config = dict(
    n_layer=11,
    d_model=384,
    n_head=2,
    n_kv_head=2,
    head_dim=128,
    d_mlp=1536,
    vocab_size=2048,
    activation='geglu',
    norm='rmsnorm',
    norm_place='pre',
    norm_eps=1e-06,
    positions='rope',
    rope_base=500000.0,
    rope_fraction=0.5,
    qk_norm=False,
    attn_scale=0.0884,
    bias='none',
    tie_embeddings=False,
    parallel_block=False,
    init='trunc',
    init_std_qkv=0.0201,
    init_std_o=0.0,
    init_std_up=0.0201,
    init_std_down=0.0,
    optimizer='muon_variant',
    lr=0.0115,
    lr_mult_qkv=0.7,
    lr_mult_o=3.0,
    beta1=0.9,
    lr_head=0.00551,
    grad_clip=0.5,
    warmup_steps=200,
    schedule='wsd',
    decay_fraction=1.0,
    decay_shape='linear',
    final_lr_fraction=0.02,
    batch_tokens=65536,
    seq_len=512,
    doc_mask=True,
    train_tokens=848200000,
    steps=12943,
    dataset='wikipedia_en',
)
MLP neurons of a small language model. Each row is named by its layer, matrix (gate and up: input weights) and neuron, and shows model dimensions 0-255. Each number is 128 + 32 x the weight over its row's rms, rounded and kept within 0 to 255. Numbers have three digits each. A neuron's up and down rows have the sign that makes its largest values positive.
After each neuron's rows, "fires in" lists the words (lower case) most often at its 100 highest values on Wikipedia text that the model never trained on.

L5.gate1108:058073116085188093164081105060154095110100157172162130061137103117076096166085153102131151130140068075075142134174158138081122110162136098200172164171120105129093155180109101136150160080129140198195170176142152164176115131156204127113133143178133153158152129166102110123122095138168107156141139102091181141182130141167130154175087101127213124118078149175076147216058138122136144133153141095084114151117102124197152121110082067157161128159061153112120160141089170126114147148164112111193131146119128139141097107104111163137128181110110120133051135114094118158147102088207123132072114142153096174136103118166073079145090099121112087125126102074118102189125096112089130192108148129147088136144113131220131150146127116140065112151115083103100136141140127153153131135137103
L5.up1108:067082128094089096145118168102154107126042126174126120135200090106123119087157131086133183137091075091110154160135061149126136076160125108166168149143127140152088156111096150060134121104077158141141123188126089105148151099110118095116102149097140078137199101150121149135109119163172074134101172125142091056137181169139129116130127109148159109121091173096086169154102144122170091083125179114101154094163134162144137105138088115121146126139105111115140132109114122120102129096114128118115097162127128150144105131087135154080129156159180116136130127127140120128082145111089145142131098137150174142134103151100163099169120159101101091092087121133122066142077128109094164096141130164057111118180142138109050167139112108133110150151119139157122108121109163191070202113144110
fires in: "in", "near", "at", "from", "boulevard", "avenue"

L5.gate439:138128152108156157119113124141176107122131084120165092140128142107113157071135133128118176141104112092110107096150087115168125119154176125122083156136160163133114104161120136189117134086101147131158112122134181109105096146135105171105150165134115053149183121077114119164106110123094131154118081084099182140179184091151123166128196087145153131145112164190105092123174113148105232111080112063160111126104134140148106143138116138126103137112143095089129133129099169182132042174089167101139154114154077134149143101125127121130205118073138079164096116081099165175087130131064100171148162121118087121125114145165129093092153085117162110170137160154153128096121085160108102070143097190100210100117097150114113077083115129135113074133137142152140134158165097171142097074119124
L5.up439:062154109075110159170123054136139172126159135097086098170084145172163173118087111086125070141115100118088083139181139160085156170148126112099130109119121106167066158085122128132123123077125145134107150149151146137182136145144153140150099135160155100212159078116177107154148059137161124146095084107168124088203173093148179110145206124137114133088154088143121129108112081077135180108115057128073055234138093147178158133167149170105051122087124094142093109118083135166097142121123209142123129114199166060102097125116121098123144117073156057138079175112096148112140152112109148176095186150123078106081115081148129173113109085116146134152144160121162175156068125141139103134158154145142164114073089121162154154135110155109093142102110168135145139132148134115135050138175134
fires in: "of", "in", "to", "s"

L7.gate119:119107122120114130086118121051139097118114130141121129180087102135098119091161178127163171123145159169185153093159136084152104134179144138123083141128141159110194138095176149037098156100121136147159144120118118120099135145191079078132135117066160136121148122108105145142125182090096109120183178099121110134106129107201117118101199167181046140104150100113093108117111148115156094111125117130096140088123135187150184120118097169068099116132100104083148132137155144168138195132078130141126215116146086112157154111056157107113096102095185171142147090174090137158102073076127139156168134106126112125133156154153141124137101123099122153097106157207121114057149070147048163149094090113113170140156141145115153183151157179099118133116087134090107147171111105134157142163086075
L7.up119:187145097150124164125152097169076131126145136107166069099185117146117156135212131151160197161131109119119134115155125094114117105136164211164117227142119142153118072144150093174096101065107135159122111139145142098144135103161078135183198169135136192172147072150066142156099141132164149133161181100179147154134106053150194109149182140129082127107135133147098071140088171100174133120133094083072134087110139159158164162097111130114091161118129144104107080164140178172165122152135116165137201124046043143120105178089149085188078123114152146097137147129149143193162117113156155145159148175109178129073082122130111145110103114104128082074163087172172125105128157089119142067136161125112150168196107147113123136111115152121058131112117108083095129147153123164194135142086080
fires in: "the"

L2.gate950:136213145131181130114089128145145127125092124111159149244169081151110146117129113177097148100143166096170128125084158179120131115154119160170160162142171117148152085149107086186116108115100125135095131165186152137152203107090184142147073144147135090182134067128122084133106165115103131137094092181168127122142064148139124148126117165118142172156141113096111077126171157148179177150145126052102152090179148118107129093093110119084145152121078140143155156156114084104111135124134121148118096148100156129184091167198084176156152146070105154110098104188113103119108102157187163097163118165132099161121135104093085147140119153143148136110088107092092116074131144110137176122173095055164094099124139134157087201136121080076122091200090105093085089109115142114220116105094164
L2.up950:128124138114163130157096118100130130103119176127095109126132065122146164084096139169085145079172227113205101130111089145188127133172138139119132149120121165171165100076070090102123161120130099124090108190091086116123190146132155177105120127086112101120065069126137167127125135092108151120129080120156155096123057140119124124124124032191107173155151176104115084156106098111170237123098135113120125077111111111132118120122151088126108128151133153166156145152115141123101175110116127173128112109089168159151122129118062072121110205100158119111112122133091080064067114097131121088153124110165124106151171155110064122224150115150132095106099147164113122110111157110122134079127090132115095101149155117140078093105116096136172123176104156180091122093074161123183069098137165
fires in: "education", "graduated", "graduate", "attended", "college", "degree"

L3.gate795:080108125133123102154064121109161106156179086143158118151076175087141154142085127162137137091136144084147189177151136146093139085125123123102106151153090119135098108160166137128111104156158128131148143132164097142086148096099158076099109148138158169187163098139123188218175098132138167109113176117104144125148132086138197170133146100141151068073101159103068171156081123144182202108156134146139139199111135128141085104122092134232123156090114115104124138101144121131144143125151122125151146129103101136087098152137095135146110139148052150124100088110156180094109098208129128131155112074111178110095110063118178121136177093120105102099166152133116121180060103116139114115145155163196101094130119150116124193167158065067118088168119096166103076106146149145093176118130178
L3.up795:130111100157136107171119177132141147176139102125157128096166101131193095130120087136154115130135109054144200181088194209115101158110114131188128117118121143115103197158120112099094129118166117109122169110107156086109135137149165120087096101118132076108168110143087123102150086148156155098151137132135108091119148123182088145120136168106143079132133086094176165155161074064163155136172184133116091124142105123126097141150117211175107138160120113153142121091152150132097079192142079132187101191084160165169090152114110127173098174193153134122120101147107122183086129078107095096116111082090063086162082107106174108078138087162111178090165106152113139187098133128112151122154147179152150192143138116105173180121078166137120110168102127149066096114123098108076138126149163
fires in: "various", "similar", "another", "some", "few", "other"

L2.gate935:138198077085099113172121128131130098165146131166205157195095082107143116177074123182182069126176118086168167171072185181110086143119123141112084121116074065093099111094185133155104127153088119106124179117133140134123170224118123108133105121114096139148162065127138156112080164105144157181128122114129112128117086117140212137082147103096151125076079130160140184135076077064173124107142102131166135136152158105118150120082136093119108071115114133129112155136111146221122168155161122132160180158118149109114126130100099125088142128152065136134162086112135177158141096169087125168175085116161097113093161141108118094147123084145120160125132124155134086128117070135089147127129154106135115107107107083116109137131121171092104113043073102158083079110081061080177119101113112
L2.up935:127090124159110141140140161061072135176148160065166151123078077102174075135099110130197102111174175153154124173125145170080077117135084143152117165103119153143107133094136094178129156119110084095112136077069126112131156154138158077114090135072099160182143082151077142166125105112111122119099119123071071138097148109162145093119102149119142072069075188100150122116166069132139070151189092104155093156176202145108142088161111149133123159111074134150154137155145116168082216155132120205168164186134155113138107137066063106143195064150063100132162084087128182124152114154101167106112091140137070134144091134134139075088117108086079138051075140109158163114110112161149144118131129104178174133148088118067147168167142099102098078134153125109137088102100078119185119143103144
fires in: "some", "either", "both", "various", "one", "seven"

L7.gate144:025088159102180110121111120103139093129124175121090138125139079112094150175095157119138097130123149086156103113120095111083126125138140078155150207122116163191118143166143130157070158139197141115144131132130146180128135123077166109108141141110132127207159189159172120155145119132177088110161140136207135108125140155080182158165109118140087154088160159111107154163074173119159118142107163199165129120136144151121159074147187136148128174119139093110173177153061115149112138175132152215130137164109097082170151089151111138148150097134110070139113094134119183152118124151210118080135161130083118176082177123123080147125080074181090086161146185081169135111087184133150109138138210135173054137090115099142145155155127124190090126131152139135136163173140094148131064162116113
L7.up144:114159096146161115122150135137046105133136193123085153102127098134130079051055115127154112158098131036118185123130114145083169129152166137121188133100166147145121215068118099124082122108061122133135130139229139161113149116124139141119100106096152109124089165164110106190104085158181131126186078069092105111197116178044112105142144120099169140165138080144139180161087087163128100124116121099118171145130121084166094114099221171100094132171113119150142119106083107145142132123088140129137140126149123088125190091092096167121107110115111125146145131114133066160138154137104138089118180199111088150130126100201152152103164163128136134108142172107105155128124122119149107164170120168169098150091129082155132189143057137082137111092119129117068121101155125167137116140128099
fires in: "of", "in", "a", "from", "the"

L5.gate1414:063123095140084151135162115108098160101113113144150162111107073118131255121083091130107158130177137189095114153168155129168137145142071105095123128099146170101131178196101201155127136071108103154139110131088165091068154135142139088142144195142080082115093157148129146155133120146098111145144159073120130085141116129151152089145171137127119112106147167101101124128129139121153128148141116103134113128137165111159157069146167091150101149054121166109129118124136110137111137120056131161149120098163200126145081123181109142113147100201162140085145105101107123158158146083165095123148102127121152126118123129111141115156135130145152174143108114095112099138109081090111104195124095136144115215159107132155149155104117126186114101066108150145047096139120075095131089140119204
L5.up1414:161155088142109175148135083113144111120121139117120132164115118159121142122145138084143156177141147158137096131138146108134144142099130141167176129117098125138201101073114130054121083159161128085122134150095172121163121098110125147163130138134117158175149127107104158209145155115197060108147195059141078135109094154103107175118143132132138169119149093106207077053090116146109115136110081158126156166108152087104099148172109116103078168122061149153196164142115145128136146180141126151123118075145149095050150149149104137134179124121186066140110152144180083131098134174141096108126175145129142105175063136129172100123174186144098174163118159179145146127170124163151162150237111110202144170141080244179121138175129143138111107083129125182086089133174138153102076141106110
fires in: "had", "the", "have", "men", "has", "there"

L2.gate364:046089170100130132123140099137134079098107140176156207189167090138079146145072153119135054212158091123144136150135139086150053154123184119152071108134198133127124187168183122184106080132147150100184078118140168118075133147125111111183079108132149132137100134111065107117133083131105148152131164106112106102169185120127103139145090125140143106111151159146089128144074157132136134084160085117182058137154134150080133074116127117190096127043132139118150131145140073136146181145180114133134121141133102124126145161105113181133148137132107078162152098173108142137168136115150140139137066117179157148120126127097103121111134119024120113142126093111118123128147122085124087143053136091138135076142112168154168157157148126120129032165092086095167123191087171104186119126111128
L2.up364:088102187204084183177126132038110099123173108160124147142172086119110111145104128120146100133149131141129118126156183172139124167092147108146098094145147121152124162171140147181087099188136095133116109108109093169076091074120101058149120164136142114166111104137077168140096176099104116091138097117086105087125084107131093161141042144093182218099102021171078141136118114106126166103124107091117145176107147126119139127122170175154126105110145171133129112125182102151181161147141144089132123135074090198093060180161125139131136121150154083108184169179095143175138144130086098089114068149130083112195138085090094161162141115180144132178144149172135155186169162105135151172103120112126083126130143133146110129137117141092126096118058086137063116141170169145087073095161124
fires in: "it", "this", "his", "her", "these", "whose"

L2.gate17:159127115094146140200123123170160129113135123132131144150086125197099167066148101159117112165197078099116138175106124114108129113177110161147123070091079138110128213129135123154138149121126144086119079143164179114148079090150069109086087150130153158117123112126117135154143139075150115165179109099119122096119191075116106152114121118159158076149178174109183074156140106132168071064122069169147073171128090159101157159169204094146099117154107158110111198145110072154138123090153123183136100092132078119131163125146137102146144136079113073174107086145095172198090149144171139130165157094087117166063113179083074164114126118106101177145104086169101150142113133151144073087110128117100140118159119145110119129172127140152125060102099050091119111102137091081084092126105113
L2.up17:156149108084183135115175135137184161103131143144105123087079107229125152103124197097112112123114138110151152156104082056138142069123136137181105123092100179133129172037127126093099161090102147132088135135144158109139141126087130217126158189100079130065127199135098153099183094137101092091163149128185194101093140180206112108149149062157123140178165228136175124088094162131173138172071120133153084155131115152100147098174203156074107140167098143178111149141151110113144156096143101095116140145135147117129184167170145137179125118121165116102133077141117107101134156167189148128147224085152186127157083146110077133127149105156104202127141133180115148120089133230142123164122114109129148149135138163153121128134179155217134168112138127168157132148104126090112128142102123
fires in: "the", "international"

L7.gate1452:122128127091139095136131134107142136143103111114101180098142067128140106187117097115081137115174142136124111072128159118130104122104158135105124138143149186133146113112189040121135100146141136156120118142143151162102210149081147152073124130114092112166095142108123152123116221159112084114110117187114142084174044162231153046086134070087112121104114139156113090168149132164176104123168160135174135168084091166161175176133074085107162124133091080122078088090147114095129104118183126126116186120111151084176077126152112144103100098151108136136146142162154117104168127142167119113144174153164129141118163163197119171107125118121144126094133104107121165100145113134169163092102159082091123127167113152135091125079099055129121182128084112174176163129080199113170155180078157
L7.up1452:135139092184099139158133120149062134127151129157065147172121143059136159184127156110150145096099166095068144153134163192135122117130120124163134124102091103100106106161206176132123072131145104142135161128115112127126076134100102100134101118100161178134151106128092162142153140131115181154095119149149136174103109092081070113126130117072125128100046095138084066118143104144118161114134123094140123143087149137076208174115175119140108099117149159116126173162136073166183127083073174143108189119125119172118132141151141096187161127149176143108096206151105147140097078137187147113097148139142152091132144122107111168037113106113191155056138080081110119149099109125149098084119178106140124157076164169120141100193084160136116126123119170086109133158099102109120144100085157
fires in: "the", "most", "a", "or"

L7.gate1008:196082109107161132132131056125113061132078125117050139143101087088080094152085144109125071161141150106093097154124179135100098163143196117164182122123133117163105099149141152100138102063114114100133116171149133159129136174115124066119153107088177109034089127100133095129163173150124153120135116156127084143178128093058122124159141122058124097194123150142129142109128132125106113077120186103105146152158151103123108122123151137143138099139121119119137109120188120153170123146144108174142064190132141136144131125112115104092106082125143085162103100088129106116083131138125095114115143141132112053098125103168162111141109120113117149093119148096109118220125053102140156077120088088154118157179083107135123161196101157100146121112135164088170122085078144175109083213124103
L7.up1008:177159114128173160092079175089067095166150122089138190166162123136106154107143137165117082138129099175142121181129156094143146158126146170119179138162168156174094170123119133113141114125187103103115170130103124104123103111141127089088140128142117090104091169160076126073099089137134132148128088118149095108151181063132095123103075148184100111176152074172135184180111144096127159146063119171061081125143131156099110106062109192081118216087044098082121117158084155128157133162169100112125163104096130154153164155142113124129120111156138112192150132140106088045101082173098117173100092122148133082107142090124088086097076119122156118112106157103156120102151155131076058105092168169082143144152107100173124209102160170083171168109170147103144207134132173111130100118127123
fires in: "his", "your", "s"

L5.gate555:144099148146085124159156159172122138101155117124160131141135127163115126116094135095108133168162132130115065116099181155123121081122117175092089112111130149128071144130120087120096125118146130159157136105104148131053126089084154205143119143156118096094109128133105137096091100075076093148092100131156093114114110115140188079146104122124123143168166152161103109163105154139107168140108131088139162147074117120111074126121124141161160150075102124111071181094113101147168156103144131151139141120119110159076149106108126117104114119140147116144173119110154118104187144109149093096111110098163180115217136145105167198172108111152086163120120178095111142143087159122165102116124190145020114096090156041127153143146094131107138099103139099164108085192119209117099118071152105
L5.up555:149107114127171121135135100119127161129105038102073149089176087110075093060128151103116101131167079172138122099116133148101116184104187138104173095130106082185171104196123143095131137171134159086088159097104114104096165142117086135134184123204095137166136106122156129179204133147064085067068164127079119089107198119121167126141136111077120145060143144171087093176080095061126134157148129154224156136191121100122142090178211154087104136107240150113136135109156122138089136129157118152158085137127139181092160117096117113070155090076147127143139107108044121181072141160126109164152106151164106093095097112125139131112180132111139132107132108182148125121085138119139130108143133141139104127147134122205134120132096129102132122193142106085112151177155107104130125094156139
fires in: "her", "their", "its", "his", "turnout"

L7.gate797:137173099153161152098111172104081091157149162124205154162088155128100085135190095159163143105100200106102095117118142055121167134158196122100061098101136190158097102114102112114095162141138151133157098124164057108164118156126080156184141107127131147136216073144152118163167118131173077157119116111150157087145096121149102150170174101112119159106146080089132189125121161111122196144148130118109135139154176131123162106119183136111107101083087145125098143123120195167149139160161143087119130111147124165092145173165120105113182120161129133137160189099117120139116101106164107144130148091096136088143151074090111055137129098148153076130141157133135079201115118103134198144128160126171141088117103072132094113126094121189085128069130140090130088189076067191188106100158116
L7.up797:086174135188152172142097137171196104120168153107096108174112180118102085083072134114120151130091161130168173138141193137132101170156131158151104166157180162134095071203148158160133115096145143132114135107130125112101075122119136096153126129103126121089135033073135096114208113115215169138154116101092171151112131163155146151150163129104108138150113133180137140193167087143127165105126130171148128084177093098103128110155167209090140163109059095134155118122117164132174105130110121107146098123116154048175149160122153132096151125070095139172140151068075167165146182098143054113182127116167182108129126124128140151181111102070076138118154156207137150154130130201086126085136138143135157059150159188126142099118089095136109116120135124135112093075139094109153100144109111
fires in: "of", "in", "late", "early"

L7.gate829:132131180140119151100164106142112073172131069184107136180147102108133156178120164073192182128137104103140168090149176134117153163114114163178114086151137139178142146125183096115108118168077183085167153143111148065137085129126100131107135138174101145145100106192128145160059138118112125076125088079185144062128101080177066160124121165098150151110155142117091202161104083146118093131217068125146120124169129140204117106108167157152159159093146148103072069054101137078145102178159103156114116154089147108121148155163109180156154045131137121105193123111168176101097169153067125200153095159082109108157155117169119099104156111097080117128183114125181121170162146073135083113121136161129139074156132152124162120079151076140074178111123159111171094151149163121118139145159084
L7.up829:165133124124145116141102073139097100095077108162187097087122124157098112126151111129177160154066155123115162156155163155092097161110158125121110142132107163169145108091156135150116183091142093093100159068110153115048106155097136095112134064104121120160119121166142085140175189103103122129094177155104132212115136124115157086149118089098115152113133157181095108081143185068108140153174120145130157178109142136118161186098143169171118196067123160167133191151088135119166194129147106107098102096143156144075100070144127132136147092145128106148105167143090162153168075189181139127114091125138125110084117105153136172144103072174102130122141140134100120138176100106122156149102103100171114136142149136107134130130155103127060187086113156124177092137147121106155162097123107
fires in: "some", "his", "their", "her", "early", "rather"

L2.gate803:067092081148091127177170179146126114099110146135123139160192140123118070130153068159195107106150149109076161170136136147119158165119143133102102116118056163105153131135122162141135146117108156060154096167161140114156134173137118056143089170141139176161114110089047183115142149140147127138109130152105113128077139116183075129119136146148159062116052110127101118161168117139148215097161106146164082128076068093103168132126173155179072165143091134150167142103147125127117105150129127134147082182097132193141173098099138152140143135073057082128149167119146098206097073088125156094172077125122086134140148149078089141139125209080085167199065125133113101144130109084105143123035150123141130187144111106108165133167127108106136092108153122095120176060140116112174088152122151
L2.up803:048100107173115132113174150094085082181139108139166092161193125055123077155147105112143109140141123140135131158147146156086160180126104108094055130110096131117114144141109132125146164100132123102129097184140142135140138152094113069157106204139142194209096128078099148167085179172132126140112137137073161097099157147125079149082107152052156074133077112113062121174194096111125139080148077102129119145096074158150144171110131159161071167145172131093188122061142192118130154158134124094167065213134118141131056080148119150085140138143084074164160137125114079167105114097117127108150038119133123152083171142081105148141133154136096179132091130087115126126158107042126121112073157120093210198105088119096164158151146103105107080122110142111130143100120116088145099084164173
fires in: "this", "during", "her", "he", "throughout"

L2.gate967:041121164150159184144139118141129128118171111151161134085161127119120134156067099205143125212116134123100123132118183109088131127098106110141126139088178159155117144164179103083141090102176107162146060161141111157080125076133100123129108136164136109061111105126148117126113094127126148131086095162136115097135160141049107065114112150102147173168133103091140108163131079128098069128202115109196145177157118109132148177101149160101089087131150183110100159170133083126144126129135134157128098111103149171147154144132137055168092130086102123110136155193142134203164142196091046164057108092153102082099147141122072150156146160138156117186092146139162092104154153142135151099077146062112154139171112178120127193125113178112139165112063120107102116118103139100058083131148087
L2.up967:095163167129164128101122100116118119138127093142151123090147079159104131133146090158124081156099109106105117117134130141129099129130107168162129165075159123121136198122146081079137161124170152185139106090131094081100133102134149159113134134090187138066108182125116139110114082151094114154136137129160151124157139124128184108170135072158126119112144092163140101171042156145097098106133162095140083180149110080110177128133145145129119133110148094114098113161125067070156181143145109112103079145086113103152133105095133103130102073141150120130161143164136153101104191198134097118112166159112115062130133200119116099154119151150174104178140109150132115145129139175149092126093116124039111124165136206147129162065151123176176159075104227102135095147110074136121106140117126
fires in: "the", "his", "her", "your", "my", "s"

L2.gate168:147024089149116080185096099146192114110125136157137135166163042145121103126142139097112124102114155154121084135142113169165130169135161121106138146174143146218153127163095129098088096112098169107163147137173088087157154131150147119106108148084095088153111090126093233098144162092121151084137060111126153150112130118091163079131098086103088128089120113092074130211108080156129133188118120092143128066173123149166166150119129123138183129097094168152112183135139126129063061122127115083147081086131126141117140194125120107124147129103165085117129100094127158164128153134163140062135163117074122166143104138118148188135188131153116177110117141122115078125100187160093153110159106164126107115077159138150158159164060132140118120139100134074133091146132131163087117088065119
L2.up168:194122078117148130163087122122085107147104097162101111175066110138136174114121116184088038158066147083138128102084108116074115132137144115161103121135078138148127116166143066083105125177127096145086101126164113132100124112100114175101107140080096118157145142158157166124092114099117095126158174096096128113104165152125116072110108170137163110037105140123144062153148137123148134157101110066126098102129088147127139069131096119128106102146127149103150107115132189178097116066102141132178131112078164113176055088108085134089116124120120110112082192125128159139122114137080082116127132144146131125146181085159174101174210116216088125081094130102089113146109193148149162148114081143154123164099149148139117179100136132087133165132103134099123136150153170117160136138099166
fires in: "teacher", "college", "students", "education", "teachers", "official"

L5.gate251:109043109127115159135110197136174189132102161159167132179128099154137147150162101098102118094104084101097144168161077155121106175165051126104132157104098150111103147196086075127116088117140095122090099127093112135122124106194109172067105138108132109164141121116084149079134081102135113199131127123109143097130162154162163129072165099147157180152091123113111078084088096118162207103126136122166107141110102124178171158126146163135160126137103061178094154160148146142083169120129204115165076137104084166205168129133138103060116084104193191141106134101110122129143177145069131170162103081092120073099092161117170117066167094123147117123162122152140136131117111143098065112117121108140111080163140112081127177116134104119134146082133189148130193116133108116093115110112098
L5.up251:147129138151117195100203077171098120147097056143205146115179143153146133155134107166148168092180145137084085137127113123137129162160179188137104039112090121134184135146136122084124091122135158102079153151185103141088163193124093158086095124128121150159150138083126135086213126113092110054117077189097112084102128153124143120161162141115169156097097114115145083123123125063158124114094120128194111178101132110162150139141150149123125098148119066084188101079133177122054122140119080079106076125121188152155071132115099112152102134140148133109110121144135098151153097138061104092160163115153174080124129165168099146092152197201103160089178145114146114137136108138098153143108153126100162172110077179202129100156078128138109129132122156132126182098076146157128141131103139
fires in: "to", "in", "at", "on"

L5.gate1122:123170117142109153081121129168111113179089125132134186160109158157106082124072120122127103145093117117116117182057157089109101138103089145110115143101201149149103120115180068169147192119116105107152114121125118132128064154133198131127078128139155123173125088121112168157128168089183098128117107138174146154175166086141118161113123154125117138088164124113099184182097114133141084119127111120069136161137120100106081114124075129177137164097115117128135159129154158104111077073157161155173136170147140122140140144084075094161148186157129092138085089086171166149117120132129148120112128085091129144055113111097133110046140034119159162119181163133092095114132126147106139151101129132157153114142112138118074119143132110158129096154103099117088087113146078164110095174097147
L5.up1122:133128127129149097132123152151074100116121102157067106114131092150155079116116081225101114148199073097097112153128119123108137154115143183249132118114142124146131150118158140148162120121070170103167135115077134091121098131117175105118103102170112136172106167129144128144097084160140099139171114163110156123211074128158110134155101126158112140064083067162123169208091119132167130136156115176153061152156123074093101134098096165100122087093114106114077125105164164066126182070168089205119182104161166088169082162102128167150176155085103138142147139136147125093096136148145113174129154107097168141122102128117093086060106082091128120116112149122146085108100161083155126158159151163175095132155117106172093106152122111087064129034084158117111117209156130116129119128152184
fires in: "other", "many", "various", "of", "among", "others"

L7.gate777:095121135145137112138074130138104157158092135139083121071097192086103155113120078165046082096115148120119123110141085159088148134144120181168174120143135085149120108101098118124081179128198128178110168129165195152081123137160090157066148197102120096138108053086153172076146122169137144155124146141216146096181194106154140138115164080146142140169146072092143160153146161093151090164109092136139113165115156172202141153081119156149152152153153082109107139124227131146161092139126132141095141128147177128153116092071185132125153148085105104068145122128114166135113144139124137173096105105069137110120126098124126173130085100143110142196135203134089158051162110125162140090124093144080183158113140152164138136149135130107143181135180173111067195131156096180110151139143088
L7.up777:089147136110168173134115114157153238133139149173115148142139123149139094129078097075160208075133125143089079119082182150154151095175086140156143130124149061072156141162134129135145151072158094099127193145062185131126115116092100145168110118164151090121125124131161126115085148138159119202141100134126159110150147139158114124117194144099095108116144118145153109208163109094154122167096125112190111098074151150131129110142080121121096206167118110157157144119163149124164102155133096136099111124130114049148101113133189126129082114127149125103118146105140155121142145126094202116116081140113079135138117151193149144140147068124086071127122074094115123056135143129188117150138095094126108183086148217039113155131074152133150135130178133142116116116196129130065042062134149
fires in: "of", "to", "into", "within"

L5.gate1154:153112132107132139149121180111091098134086121124132171125195146142134127158144149109087159086099125107137095174134116129121076104092084093080147134087124070108151156119143190184152084180121156164159163118161151121134163125141074123148192116123112121163069133050136104057131162078146143106087118168126163132182079126139121136129088133107111164123120100159040151198081081119130154173079114053100095126094178120144113177142149119171115186163126130109121113112117101112170202123126123125130121117173102117091114139157114093097115098072184131072140148170144135128179137141124121146095110157109156124108124101155120192077112048175180141104147154088108116124115167180100128155124130152127106181089111187141099141095070135070057124127098093134145157134134122174140118125117057
L5.up1154:152158118101147101119096173170065115122099100104136160159131123085175138136097161172091160093080084152135157092124116163122101096028144112175164180072131130099151133194135149140130109173082118105121183188120101120098174105105136171139117130151147127180121148120094163085131141122069188111106133107143118116145087110141100146135129114152094128109139095100093131178123124109124126097145086055084150129111158115183073152154102112155136110127216166157130109144155128084164077133136057107115092098123125086089142124096066145108073147122107104010138129106110163136172171139104131106144155154076111101105155108146106160126111155153119217133130151103206104157107136157125120151143181129147148141122090131118107097157099051109095137144161179073225099153138118156056106142139090
fires in: "was", "had", "s", "also", "is"

L2.gate1158:136098138089117158160089121088182111068136129106114106150074188133092108176125097165135115070171187208164145152148066148149132112211132179173100118155131155177152084186082133133155136121148110091209106125152128149141134107100175155081083088128158057141116165112143143132128152092139065141093135141116136137137110173124131166181117173133147143152119074150166077184094087089101164131138123134115137128160127143096107148121190080148136141124092128164157179106138136103160127121161105116145134177093145159183177164110165150140122163105155143085051127176080104126089128167073154135055161120110164120116060136120135167177169093081157080116047081104088150080120151101116129153135175098102119142076121083162108142088115096111182125171131174116139076083098167114144080056152108
L2.up1158:141082150102140082137156107125149129085090185132159158156105047149092134142102117200129192097067129071100131148125065188106162110117139125141182177165100165147150139153103134132101116154146146131089072124205127174127140143194147116068140138056146104132112142144121153092092142134141128118128174151110120093143130186107134121152102148072155134107104160073159154219091113098114195167143213114111133134093063152129099132135158111131092143175167126106134197051186138099154097138139105073198140099059101150153102177127143132138167128142110129080116157119122099125086093123097148078160067118123054101123124133112160132129103140060114086094079139144157133178091192149129199126087107112112131144086163132171067124089087127120142173140138159148134108116085131183154140088132143
fires in: "education", "college", "line", "bridge", "schools", "attended"

L5.gate950:082158188126095162152137134171152094193152176163138114168156149139086148077073151068133134111186151154125061175133185104155133162101150157102122112093094082073132098090112142173136079078097141075153119110083175083127174111145093150187105106140098144178131091124135119108111094132098055122122148137145132137094109093112189142179104137141152113133119130187079163160076139159156121165069105129152097118158193137125111110116124122093140159072149123120153184036092149100150111117120137114073177195111135084090135104179130124176172123138130122155135138031082112171150174149128114143083137078134151145100116130152140116189134135111146153086122105183134162148115101154130181105186158149151096152114164147116129118097150098110119043134126116113154154156160106151048100138110105
L5.up950:117128106191139209137132179125101149174166112146081131104120055167145135090069125094107118139134103139121058127119113108175148167112088162133160130138129105136132167158143130135096097151128106158159170134113207111136102099133165126115162125144078127155108135166119203164044109125124107096091118121154079094078107067172141100103096080110122112134165168154135168107072113147144173129163130168159119087130137159154133124126150138161151149122159130179124162097138117173203163137133126129164089124114110122061135144173131164161126138076098111119191067089154093180114098156073095112132067142210123179147165071126141151129179148112169110076122116150165118124093086139117184136161142179120195132129153129123131107109125098126118083132142111122127077109129143140140110145140128
fires in: "it", "her", "worked", "him", "going"

L2.gate152:076101180113063170128151144105138092114091133129166157205169104083139119126118151179120101114077039156142178111167149148167084143111121129113189192127085144122119078134110160133169109109199146127149123143130121062093120118129141142148124115138110128128099147082122145128060225126095101140104096142102165119155075130139083176089059108153150080085124074188118098090165167149110162110172100169113160190159153114108060173082163110140148172097149116100146108086103096083146112125162121121105114115144123135101110129151118142096127134133209138199178145101111189137123129099111094161142136137147098145158137121135143126100118201175136187120127130101090110128153166093104087107095127107121169106119091157109047140120158144097094116098152101070137082145123073125185110089124134
L2.up152:132109131118139141124096169137113114088181142085085082143134137049102133138136126151122142153170131223128101062120190110136097112119080138137166116150077149038094140149086132165085132137152156074087106158131126152051119097192096103183124117157109171179067170116154143163058164175147120158116128142096157118163102134100095091105095106157109122137139106112108110127184112133103120131121153173162112160084141125167062138094142100149143198161171125085153118097082137110186152100165130142085113124106109140123140139180094113098180129107169110074158096080171140179176106156104118105133077165085135205126117095096095143132113111061176116084156096151143102132128086115118108162102139060148171162096163107093138125161077138122084068131115145165125120116079114122174087195123098
fires in: "is", "was", "during", "had", "throughout"